MLP neurons of a small language model. Each row is named by its layer, matrix (up: input weights) and neuron, and shows model dimensions 48-111. Each number is 128 + 24 x the weight over its row's rms, rounded and kept within 0 to 255.
A block is one neuron, or neurons of one layer that tend to fire together. After each block is what it responds to, as a language model described it from the Wikipedia text at the highest values.

L6.up1226 [119 120 123 120 125 139  88 119 172 117 117 137 152  98 154 140 121 139 141 129 131 118 120 135 168 118 165 120 178 137 143 108 154 129 110 134 102  72 118 133 113 172  88 137 157 153 147 145 138 116 149  96 127 145 152 138 156 125 208 112 173 115 154 122]
L6.up2204 [142 130 162 145 124  98  86 122 174 127 136 126 131  78 150 121 115 153 102 101 120 150 176 153 143 115 155 163 117 133 193  72  98 121 147 129 115 105 106 127 162 153 112 167 161 144 126 163 137 139 200  95 150 135 135 169 131 145 137 110 147 164 121 123]
L6.up3030 [129 153 119 127 129 149 117  89 138 154 116 123 121 127 113 130 101 154 127 140 102 155 130 163 115 117 157 133 152 112 136 126 131  77  60 118 142 106 119 105 131 146 113 127 121  93 103 144 131 165 127 142 183 148  94 126 136 136 102  95 166 139 120 127]
L6.up3374 [ 96 143 155 123 133  96 143 102 156 110  90 155 142 140 113 130 119 119 118 129 130 129 139 135 124 148  90 146 146 110 143 125 127 110 116 138 131 125 112 150 134 129  97 119 143 157 101 129 142 171 128 108 118 130 133 100 139 144  92 162 177 149 108 112]
L6.up4214 [119 196 100 118 151 138  75  72 157 141 133 125 100  96 173 120  91 143 163 125 132  95 134 159 132  81 119 102 136 113 177  85 151 122 153 118  80 102 155 133  97  96  98 127 134  87 126 135 157 108 135  95 194 134 138 116 136 108 184 109 157 119 144 113]
L6.up5586 [185 183 130 117 174 142 136 109 153 143 147 126 143 115 170 149 101 142 109 148 134 145 129 120 154 112 155 145 141 140 137 135 143 123 140 112 122 116 122 152 100 141 101 144 197 119 144 147  97 163 161 123 151 134 171  98 148 115 127 127 112 104 153 111]
L6.up5692 [135 115 102 113 154 153 129  92 186 134 125 168 106 141 125 150 140 138 162 124 135 130 158 165 121 139 132 139 181 131 140  85 131 128 146 150 149  84 119 124  91 133  86 146 125 123 101 142 156 127 109 143 178 139  94 121 134 121 138 102 116 109 154 133]
L6.up5722 [148 132 135 124 117 136 122 128 164 140 112 145 123 101 155 151 117 154 129 118 145 140 134 145 130 106 161 162 140 122 183 133 122 100 133 124 109 126  88 148 136 101 138 155 144 152  97 157 139 132 130  88 158 110  93 123 159 122 176 102 138  96 127 113]
Clause-boundary comma/and. Commas and "and" placed just after a complete clause or predicate, before a continuation such as but, which, since, or a second verb.

L8.up56 [139 107 166 116 138 126 102 139 163 141 108 103 115  70 113  81 129 126 135 138 151 132 144 117  87 113 151 102 111 100 136 112 134  76 133 115 116 123 129 114 116 118 100 141 141 150 139 101 184  99 189 150 165 153 150 107 127 139  93  85 113 151 129 157]
L8.up1851 [101 155 167  84 170 116 100 104 139 124 119 139 100  91 131 146 124 126 153 142 154 106 161 130 105 112 175 118 125 116 124 143 129 123 101  96 123 153 124 126 149 141 139 143 124 140  84 144 143  72 143 156  96 125 101 130 189 121 109 134 134  97  75 111]
L8.up2174 [133 140 146 109 127 145 117 101 144 145 156 154 121  94 124 124 115 127 132 133 142 126 128 118  95 139 110 164 102  82 129 126 151  93 130 150 116 121 133 128 109 127 118 141 114 129 124  99 147 100 134 125 170 128 142  66 122 105 138  90 148 127 132 155]
L8.up2467 [152 124  98 108 120 133 141 107 165 132 146 102 103  59 136  97 119 162 135 153 132 179 136  98 132 119  90 122 129  76 173 116 144  99 128 121 115 163 137  88 117 124 109 135 141 160 175 142 156 141 117 172 127 137 165 132 160 117  98 113 105 112 113 133]
L8.up2903 [196  98 108 151 111  99  77 133 162 119 144 101 118 134 114 121 148 126 122 147 111 141 153 120  79  86 163  92 172 103 192 141 161  60 129 140  98 161 102 139 130 127 128 155 152 134  74 136 158 131 134 118 117 128 159 128 152 116 129 137 118 123 109 122]
L8.up3924 [141 133 121 147 141 113  71 137 179 114 115 143 131  89 123 142 157 110 105 168 119 112 147 125 112 123 130  68 118 104 103 110 107  94  95 114 149 127 104 113 142 148 103 133 153 125 106 138 161 123 185 132 136 132 108 115 139 135 150  93 141 127 135 127]
L8.up5112 [166 135  80 102 138 117 100 109 125 114 160 122 134 105 122 136 117 108 165 165 106 111 131 132 102  81 155 131  99 163 163 113 130  90 130 110 108 124 131 168 141 130  93 134 153 123 166 135 175 155 137 123 153 137 126  80 121 110 130 114 147 125  92 130]
L8.up5992 [200 155 128 101 115 104  75 124 124 128 113 120 109 107 111 102 147 121 151 155 128 104 108 142 103 153 142 140 104 116 156 114 135 126 111 117 128 128 167 208 140 138 141 153 143 121 143 137 154 136 207 136 134 139 135 141 145 140 158  86 146 133 154 128]
Before a numeric value. Tokens right before a quantity is stated, such as table pipes before vote counts, colons in census lists, and words like about or approximately.

L8.up103 [133 120 128  86  94 104  57 125 127 166 102 145 115 101 182 116 116 128 132 161 143 138 167 135 139 128 111 184 132 111 146  92 112 172 128 130 148 121 101 130 112 111 132 145 133 162 136 159 148 120 158 146 188 145 152 107 145 156 146 136 136 134 152 117]
L8.up1936 [144 180 175 143 139 153  93  88 136 137 119  94 112 123 148 122 133 153 117 133 148 137 144 139 151 126 100 191 123 136 114  85  97 147 121 144 112 127 100 124 100 132 138 105 135 150 151 129 179 112 136  84 195 134 172 137 145 128 107  97 163 114 116 132]
L8.up2366 [133 158 117 134 139 100 117 113 139  76  86 165 122 139 158 125 127  71 133 157 153 161 119 122 145 134  80 149 181 140 111 106 103 108 122 141 109 125 139 119 154 136  89 141 129 129 119 166 134 112 178 128 199 127 159 108 128 156 115 136 116 123  95 115]
L8.up2923 [157 107 119 154 100 120  71 150 178 160 135 153 162 121 156 129 129 116 121 159 164 139 122 133 117 132  96 146 130 116 134 101 135 112 139  88 130 131 138 172 142 108  74 120 135 127 173 165 105 145 152  80 122 168 156 119 133 169 139 148 116 123 156 121]
L8.up3758 [141 142 139 119 110 106 129 110 124 139 120 151 129 142 133 113 122  82 152 111 132 143 149 127 167 145 106 126 179 121 141  77 111 108 116 114 144 134 148 172 124 116 126 114  91  96 188 121 122 126 174 164 147 134 166 155 138 118 112  80 162 122 134 134]
L8.up4103 [167  82 127  78 129 105  34 133 149 121  97 143 165  87 161 118 118 116 122 173 133 134 144 134 129 112 129 146 139  95 154 115 115 108 147 121 120 135 121 129 149 135 139 118 125 173 171 132 140 110 147 131 222 147 150 122 124 135 136 100 123 127 157 104]
L8.up5141 [153 166 170 119 103 118  85 117 143 137 107 154 135 125 181 130 114  94 140 107 132 126 142  99 123 133  70 143 133 151 131 140 123 118  97 111 140 139 131 128 110 112 148 130 121 146 184 127 115 111 139 177 201 131 155 114 150 133 123 118 137 119  97 129]
L8.up5933 [ 89 114 163 111 146 135  68 145 152 116 101 148 141  82 186 116 131 118 120 136 171 114 119 129 143  87 127 139 152  84 178 124 100 157 139 148 150 130 117 146 158 143  99  96 123 167 160 149 143 134 116 168 184 157 154 138 127 136 107  87 142 149 139 129]
First-name endings. The last token of a person's given name just before the surname, mostly in sports rosters, tables, and credit lists, e.g. Chris, Jero-en, Luc-ian.

L4.up3408 [141 110 117 131 106 151  73  98 152 124 148 129 128 143 121 147 145 120 161 143 130 124 134  92 128 146 128 126 164  94 144  95 112 138  93 117 119 131 166 148 112 140 126 163 114 110 159 164 109 118 164 127 178 140 123  80 163 179 130 126 130 148 117 130]
Word-final piece in list names. The final piece of the first word of a name in a list or table row, such as Cu-ber, Sar-ina, Lin-field, or Targ-et before the next word.

L8.up1530 [108 106 129 105 123 121 120  85 184 105 190 131 144 136 140 113  86 102 125 148 156 144 174 160 155 105 108 118 113 117 109  93 130 130  99 144 111  88 123 140 124 145 117 142  98 186 132 144 134 154 114 145 114 145 141 125 163 119 176  88 135 169 154 154]
L8.up2151 [ 98 131 106 117 149  97 126 136 121 142 142 114 104 104 105 131  87 122 147 139 121 164  95 143 110  92 156 120 142 147 133  97 122 145 164 114 126 123 128 164 152 139 114 101 149 137 162 133 160 122 123 136 142 126 118 103 185 135 122 111 137 137 134 127]
L8.up3333 [179  95 140  83 154 134 120 114 149  94 101 137 147 140 155 128 140 140  90 113 123 170 108 148 150  72 199 117 120 178 130 147  56 106 162 106  85 105 152 141 125  81 104  90 135 154 143  97 122 126 122 112 145 154 137  95 170 158 133 106 131 150 161 112]
L8.up4057 [123 153 139 122 122 146 123 121 139 119  87 149 130 116 131 157  94 142  96  99 147 127 142 140 161 114 144 161  93 146 125 127 139  99 133 136 106  96 181 105 128 114 121 135 137 159 144 187 136 155 127 139 129 132 114 121 156 122 194 123 141 127  66 116]
L8.up4820 [119  88 132 130 115 144 110  99 171 119 120 159 111 130 161 125 147 168 130 139 143 148 105 158  91  92 166 139 133 128 111 123 112 139 144 123  77 114  87 125 170 166 137 143 127 170 197 138 129 136  76 139 124 148 193 152 196 138 145 106 176 123 138 126]
L8.up4989 [108 105 124  97 164 131 114 115 166 114 133 123 136  91 126 161 135 130 148 121 147 139 114 149 106 133 105 155  87 130 123 110 152 139 122 127 138 123 126 126 166 196 133 155 154 164 112  60 153 139 104 169 130 141 149 126 153 174 131 129 139 138 117 129]
L8.up5021 [109  79  91  71 125 138 108 134 136 135 144 136 100 126 143 130 112 119 140 126 147 167 152 156  88  82 175 121 141 157 114 152 148 121 105 108 108 119  82 165 127 144 135 130 126 156 131 121 117 118  74 132 100 130 138 157 224 126 182 106 140 134 145 165]
L8.up5998 [ 95 117 129  97 143 152 140 121 192 128 153 120 116 119 167 125 126 129 152 129 169 125 122 161 113  70 135 142 120 116 151 128 147 167 112 123  83  80 125 188 144 157 125 123 106 150 155 113 152 153  90 132 126 146 164  77 185 100 203  69 155 106 135 126]
Closing fragment before delimiter. Final word-piece or symbol that completes a quoted phrase, subscript, or bracketed item just before a closing quote, bracket or brace, e.g. "paper tig|er", O_{2}, [el].

L4.up4310 [169  93 122 133 155 171 119 120 150 157 130 139  87 132 114  99 112 129 119 188 129 130 134 124 107 127  95 121  94 151 189 142 123 159 110 114 142 104 112 158 128 120 103 108 117 133 197 141 138 118 169 108 142 156  78 112 136 123 163 108 151 152 125 133]
Slot before a value. Tokens directly before or inside a numeric value, mostly "of" after measurement nouns ("average rating of", "period of", "mass of") and partial digits.

L4.up1621 [134 150 177 101 119 162 121 125 160 134 136 151 119 125 119  89 146 103 145 121 138 142 164 111 146  87 142 117 105 104 129 101 131 154 163 105 108 124 104 112 107 130 111 136 138 149 120 146 142 130 125 103 128 145 141 121 134  81 162 107 150 175 183 120]
Mid-word name fragments. Inner subword pieces of rare, mostly foreign proper names (Itur-b-ide, Oz-ar-k, O'-She-a), plus digits right after en-dashes in scores and tables.

L4.up1825 [149  98 150 108 134 186 119 100 131 114 155 132  68 114 181 130  97 123 106 122  98 142 135 146 120 147  94 156 132 146  77 123 108 172 106 123 113 103 152 161 136 125 125 175 126 134 158 156 162 118 160 109 162 125 133 110 136 140  83 134 126 116 114 124]
Start of attached noun phrase. First word of a noun phrase added after with, featuring, alongside or and (storyboards, a workforce, its lead single), plus colons after list labels.

L6.up134 [156 121 134 120 162 147 143 117 116 102 113 107 140 148  97 131 143  80  82 132 125 146 132 151  96 132 133 131 159 125 163 123 119 169 123 164 126 121 103 104 152 141 100 136 123 189 160 120 117 124 138  93 141 144 168 113 132 141 123 141 111 146 146 133]
L6.up330 [131 127  99 111 110 117 136 134 128 109 125 137 129 112 142 115 132  91 132 138  75 148 127 181  83  76 132 141 128 178 176  88  97 124  96  57  86 126 122 169 138 128 121 128 165 126 140 176 123  94 104 124 144 129 118 135 164 111 113 104 104 171 180 121]
L6.up1800 [143  93 146  81 138 110 112 115 132 113  75 182 159 154 140 116 119 122 110 134 140 157 126 158 103 126 159 119 100 114  99 114 125 108  63 122 108 130 154 111 138 122  89 141 134 154 181 145 135 135 105 163 116 137 174 106 158 135 144 110 161 144 158 130]
L6.up1878 [132  87  93 112  86 146  86 130 123  84 110  64 130 163 159 143 103 115 119 141  94 123 143 184 148  92 141 128 132 130 140 144  89 128 158 124 122 126  78 175 123 121 128  72 161 158 167 126 118 126 127 143 121 134 123 100 145  95 104 103 121 122 161 118]
L6.up2673 [113 146 134 140 143 177 117 117 161 117 128 158 160 121 122 121 121 113 111 152 114 121 150 152 107 109 152 114 101 160 115  89 109 167  93 142 121 116  93 120 121 173 133 145 166 160 119 139 139 151 136 149 121 148 151 125 138  98 148  78 136 130  82 117]
L6.up3823 [128 124 139 140 141 133 125  76 106 125 130 101 158 165 157 140 108 101  81 130 140 148 147 141 127 135 139 118 129 139 131  98 139 133 149 130 100 118 118 131 131 145  89 129 169 133 150 148 119 129 154 144 129 111 128 137 169  71 126  81 111 119 158 105]
L6.up3979 [139 142 123  97 151 118 120 113 129  95 159 166 131 145 189 102 113 117 150 119 119 128 144 133 114 137 152 117 100 122 132 111 120 160  98 125 109 100 132 116 119 161 134 121 201 143 141 154  80 112 166 141 141 125 164  99 157  85 142 132 147 118 136 134]
L6.up4025 [131 124 158  83 122 121  97 118 126 141 106 129 129 158 157 130 122 138 122 149 154  85 117 143 119 121 124  95 129 125 173  69 111 135 139 119 101 130 134 160 141 133 128 153 155 176 140 138 126 152 118 111 141 143  95 119 139  87 112 131 136 141 169 137]
Score digits after dashes. The digit after an en dash in sports scores and pitcher win–loss records, like 0–2 or (0–1), plus mid-word fragments of names (Xi J-in-ping, Maz-ur-sky).

L8.up736 [167 129 156 125 117 159 136 131 167 165 123 129 135  99 129 150 144 139 167 115 154 141 144 191  92 159 152 155 162  84 175  91 130 111 144 113 125 142 166 138 155 129 117 139 138 101 115 131 150 157 146 125 198 132 127 137 128 154 150 137 134 137 124 130]
L8.up1961 [135 161 146  85 182 101  42  98 136 126 132 116 141 106 116 125 136 148 113 113 175  94 156 119 119 127 126 151 167 148 161 125 145 125 146 110 127 121 108 113  95 149 129 168 131 145 127 112 158 141 126  91 140 138 155 135 152 155  96 105 122 154  98 119]
L8.up2403 [174 136 135  84 125 173  70 122 156 117 154 134 130 101 158 125 113 146 155 139 139  79 152 143 112  94  81 172 118 168 130  94 156 171 126  69 104 156 117 132 133 127  96 165 160 125 140 136 135 115 158 109 157 131 129 161 128 155  97 105 127 137  97 145]
L8.up2640 [127 131 131  85 119 123 107 158 186 173 138 128 145 113 114 131  91 107 162 148 121 136 107 125 105 114 163 138 174 125 155 137 157  75 131  85 145 131 118 132 115 149 124 134 120 120  95 139  90 130 119 128 141 149 107 130 134 124 143 163 131 152  91 106]
L8.up3121 [112 166 100 152 111 147  83  96 189 124 120 133  88  92 175 127 138 137 152 125 144 124 120 130 129 149 108 124 135 119 165 111 126 132 152 116 142 119 148 133 112 145 105 123 128 134 142 131 142 116 152 101 167 132 136 122 124 147 118 122 126 106 107 112]
L8.up3416 [101 135 122 116  93 200  99  98 119 104 101 115 125  93 172 112 110 171 148 146  98 151 131 136 104 102 103 157 137 138 144  97 143 131 142 117 138 136 129 146 106 148 101 140 121 144 121 141 154 126 121 127 185 142 143  97 138 117  94 115 126 127 119 135]
L8.up3484 [144 153 118 146 141 141 125 108 154 110 123 157 154 151  82 108 161 128 179 118 164  76 160 141  90  92 154 158 128 134 154 138 154 101 155 125  95 107  98 136 186 164 107 128 142 118  79 203 130 132 154  87 137 123 173 147 139 157 165 137 124 126 135 105]
L8.up3520 [121 103 111 105 136 109  66 100  80 133 120 164 120  75 107 123  73 166 136 130 107 101 166 178 163 119 129 159 147 143 100 102 147 153 120 129 120 101 106 110 118 172  66 144 152 158 106 131 163 131 162 154 132 134 123 118 145 166 194 130 123 125 115 134]
Clause-ending comma. Commas that close a complete main clause in Wikipedia prose, before added material like "and…", "which…", "but…" or an appositive.

L6.up322 [101 127 136 133 115 138  97 118 147 158 138 130 133 130 172 120 118 160 146 130 130 131 158 109 112 115 147 137  99 167 135 145 136 141 117 132  92 101 198 110 138 123 120 157 163 161 160 167 131 142 137 128 153 118 189 146 149 134 176 100 178 140 147 135]
L6.up883 [153 140 136 154 146 109 107 122 132 112 121 149 100 101 149 111 104  95 160 123 111 168 127 176 152 166 122 170 165 144 120 110 113 120 115 152 126 110 148 147 134 162 118 179 135 112 122 139 127 128 135 155 169 154 121 163 127  97 110  96 178 130 137 122]
L6.up931 [129 166 170 131 126  84 123 146 162 111 148 161 139 114 149 122 119 157 126 164 137 155 169 162 159  95 118 155 114 101 155 135 120 185 109 138 127 103 162 148 179 130  72 121 156 129 126  98 144 146 103  99 122 151 175 122 140 178 151 127 102  91 119 136]
L6.up1331 [157 131 155 135 174  59 100 123 119 125 133 137 118 118 118 141 103 175 144 127 183 116 136 155 134 107 131 160 143 113 124 142 106 144  99 114 120  83 132 169  74 101 142 125 143 158 172 160  94  95 121 118 141 144 138 121 138 150 131 107  61 123 146 116]
L6.up3716 [126 154 140  95  99 134 111 124 147 143 112 132  99  88 113  98 166 151  87 121 117  94 116 121  99 124 162 131 140 135 121 110 105 144 132  83 149 115 138 128 108 144 110 129 127 169 103 126 147 120 150 121 147 133 129 117 145 122 139 143 107 123 171 114]
L6.up4981 [120 134 143 120 156 123 100 125 129 115 122 141 144 136 125 123  69 127 147 150 179 112 117 155 104 118  95 132 123 143 149 128 128 146 156 144 116  83 135 146 143 116  96 148 145 181 152 128 116 122  99 150 159 160 178  93 117 150 113 135 155 142 135  95]
L6.up5495 [125 149 155 133 154  89  88 111 128 143  99 184 103 125 112 100 143 141 139 154  97  86 124 149 130 135  98 204 144 130 161 128 106 120 123 118 127 115 149 110 144 153  95 194 186 120 112 178 188 118 116  83 124 138 200 110 132 127 156 147 103 145  70 125]
L6.up5844 [108 129 126 132 115  85 107 137 113 118 109 151 151 132 155 160 129 135 169 113 125 147 144 126 117  92 141 150  93 116 133 134 102 132 119 127 119 133 176 181 110 113 108 172 164 176 133 110 100 127 103 118 151 139 129  91 139 117 171 150 125 165 101 129]
Credit participles before by. Past participles naming creative roles in media credits and descriptions, just before "by" or "on", e.g. written, directed, composed, produced.

L4.up1891 [115 127 141 149 156 147  79 137 122 186 125 106 122 107 155 155 134 119 173 122 140 122 150 125 122 139 156 136 146 148 165  85 127 123 115 119 126  98 139 148 134 210 115 101 156 130 140 159 164 126 154 102 143 135 121  75 142 131 149 136 151 109 152 114]
Clause-joining commas. Commas that end a complete main clause in narrative or biographical prose, just before and, but, which, or where.

L6.up526 [135 103 121  96 133 122 101 108 158 189 143 150 123 146 133 157 148 168 141 163 145 120 150 131  66 105 126 110 136 134 175 152 131 119 128  77 117 122 134 109 138 147  87 127 117 154 155 140 160 123 133 110 124 147 124 146 151 104 154 133 149 157 148 148]
L6.up1856 [132 106  87  90 111 157 132 131 126 101 114 138  88 126 146 123 128  99 134 133 137 150 166 118 117  94 165 151 116 144 102 140 141 124 122 116 160 167 143 159 176 146 136 157 134 130 111 125 171 112 130 119 169 155 148 111 133 111 161 115 148 106 167 128]
L6.up2921 [157 105  89 118 154 136 128 104 121 166 103 137  87 112 139 186 133 103 104 149 118 129 154 103 128 160 133 167 118 136 137 117 140 105 172 118 111 132 178 138 159 132 135 140 142 140 114 162 140  75 118  89 133 132 107  99 167 160 152 146 150 144 128 133]
L6.up2955 [119 115 122 129 142 128 119 114  90 113 111 134  59 130 159 157 137 132 149 144 127 174 172 107 156  85 153 110 122 158 127 106 137 117  68 101  94 125 112 145  88 136 104 133 189 129 148 167 145 136 165 107 162 126 149 151 145  90 156 116 141 134 105 148]
L6.up3771 [135 128 131 130 119  89 119 120 101 127 120 126 128  76 136 138 124 116 116 131 110 110 151 124  74 143  98 127 133 133 160 177 139 110  83 106 139 107 167 124 120 121 133 135 161 116  99 137 172 105 144 123 141 150 130  88 150 110 187 129 150 151 102 140]
L6.up4337 [140  72 136 117 100 131 115 134 164 121 108  96 115 139 124 138 119 137 124 166  87 136 143 117  78 107 173 174 128 155 111 136 147 106 142  81 133  96  86 176 115 175 106 153 162 152 138 119 110 128 123  72 132 154 105 101 131 128 118 161 164 123 127 107]
L6.up5548 [162 111 100  87 108 159  76 123 168  97 136 134 104 108 118 112 109 123 111 124 121 156 139 152 102 102 156  74 104 141 114 139 134 124 109 124 115 119 140 173 164 105 130 101 122 118 194 120 132 122 147 140 188 135 112 112 129 140 152  76 153 122 155 116]
L6.up5845 [114 117 117 123 118 138 134 152 147 118 150 108 114 126 120 120  82 120 123 145 128 190 145 128 126 107 131 135 112 139 129 146 164  95  73 124 162 143 122 169 123 158  88 142 125 133 145 144 186  80 121 104 164 151 141 134 139 126 127 114 145 123 154 119]
Before a quantity value. Function words and currency marks right before a number or amount, such as of in cost of, was in population was, and $.

L8.up1690 [182 119 155 147 150 144 118 106 164 133  98 127 125  96 164 135 144 124 140 155 111 164 141 144 129 180  95 143  85  99 129 125 108 175 129 129 140  95 176 153 130 105 112 131 167 115 139 106 139 130 173 149 133 149  94  98 105 118  91 159 172 125 153 125]
L8.up2713 [ 88 145 120 133 158 138  94  85 112 105 116 137 103 135 152  92 110 148 151 179 162 117 121 159 100 134 152 122 134 109 158 123 139 142 155 147  94 146 130 116 171 120  78 176 176 137 123 124 139 131 110  52 155 135 159 109 151  87 135 106  92 127 138 111]
L8.up2858 [101 179 114 123 140 100  78  79 145 128 173 112 124 134 127 158 104 144 126 132 162 133 127 147 104  97 158 112 130 100 176 138 131 111  94 161 142  96 139 144 159 167  78 144 169 172 102 174 136 109 141 159 128 149 165  87 133 127 118 151  95 136 160  97]
L8.up3277 [124 101 117 134 129 139 120 114 148 144 137 163  87  92 142 135 128 107 105 190 116 130 115 116 125  74 126 102 140 106 198 114  76 170  93 146  73 114 153 143 143 133  88 132 145 139 129 150 142  80 109 117 154 161  97 114 150 140 125 142 137 125 146 101]
L8.up3469 [132 123 102 122 188 123  98 135 152 119 152 160 113 148 147 127 123 101 126 131 140 154 161 141 116  92 150 156 140 118 176 109 131 148 121 137 113  88 148 128 140 136  76 164 137 122 101 188 126 184 160  84 117 150 120 106 138 156 148 148 172 107 162 131]
L8.up4214 [135 106 138 156 178 134  71 141 124 135 125 148 107  99 129 108 134 113 112 116 168  94 150 122 102 130 121 137 132 111 125  87 130 145 172 103 122  90 128 136 116 103  67 147 154 160 110 164 122 170 131 135 155 127 120 129 166  87 116 144 122 178 139 115]
L8.up4433 [110 154 148 128 143 132  99  89 148 167 152 108 143 108 153 128 139 144 153 114 123 100 166 109  66 131 110 155 150 141 188 104 110 144 144  95 134  85 150 135 108  87  38 148 178 126 106 172 120 139 134  88 153 132 132 133 133 139  93 114 190 130 103 118]
L8.up5459 [142 135 141 121 163 139 117 101 146 132 120 113 128  96 117 134  98 148 154 106 141  87 113 134 137 134 154 141 129 114 136 129 145 106 175 130 145 103 121 123 113 105 124 164 172 122  85 175 114 137 181  82 150 138 191 126 137 133 161 132 139 139 100 146]
Music release wording. Function words and verbs in music-release prose that introduce what was released, such as a, released, as, including, with.

L6.up618 [124  80 117 121 155 106 111  96 126 170 125 128 165 103 137 109 121 119 151 125 141 115 148 171 133 121 117 112 118 111 143  91 104  68 117 112 131 116 162 146 147 132 118 134 131 122 143 132 119 131 130 101 144 155 150 111 145 105 126 126 116 179 121 128]
L6.up1088 [130 158 105  87 105 142 120 112 143 114 164 189 154  99 178  84 129 127 167 129 128 153 162 154 164 112 157 127 133  93 142 100  89 137  85 142 150 128 149 117 150  97 134 110 116 119 160 174 151 115 169 136 149 146 155 135 147 125 124 148 121  82 143 122]
L6.up1622 [108 104 105  79 102 106  93 105 145 121 133 164 157 144 147 126 116 159 142 142 165 108 133 122 138  92 109 124 133 151 127 106 114 127 100  97 119 135 145 154 148 116 125 132 111 136 148 166 123 152 118 126 156 145 135  92 147 137 111 150 168 111  99 124]
L6.up2597 [146  96  62  98 100 137 129 137 129 132 109 106 115 139 149 150 112 127 141 150 149 125 113 148 181 136 119 156 134 131 178  98  62 139 102  98 128 102 167 130 159 122 134 165 153 162 132 154 112  99 175 147 125 138 146 136 161 138  97 129 125 144 139 114]
L6.up3618 [125  88 131  93 150 115  89 128  84 133  76 159 164 131 172 118 128 122 135 147 152  91 121 162 149 116 112 115 114 147 111  77  92 112 125  96 147 157 130 157 166 133 123 166  96 116 163 130 122 138 111  92 171 129 119 113 143 139 113 125 120 125 142 122]
L6.up4979 [153 133  95 112 136 151 146 122 139 148  80 155 134 100 122 102 123 126 124 176 143 168 174  98 175 162 126 138 124 133 143 131  98 100 104 136 139 146 123  99 136 109 135 139 149 108 121  92 116 124 152 135 126 158 107 151 124 121 127 106 121 170 109 116]
L6.up5396 [175 127 106  98 104 162 124 120 135 132 128 140 147 105 112  92 148 141 129 160 146 105 156 139 163 134 126 166 126 120 138 117  99 152 146 164  95 140 161 144 118 125 137 174 114 183 138 156 136 175 147 152 169 123 141  98 143 127 144  94 139 151 120 131]
L6.up5823 [193 131 107 143 120 170 149  81 105 160 125 138 140 149 100 121 118 126 113 123 126 132 131  87 135 142 127 121 150 133 146 132 117  79 138 128  91 119 157 119 104 117 147 155  91  96 117 138 116 160 202 140 129 148 133 122 161 155 115 118 123 155 143 126]
Given-name end before surname. Final token of a person's first or middle name, just before the surname, in lists, tables and prose, e.g. Matt Schaub, Satoshi Suzuki, Ted Nugent.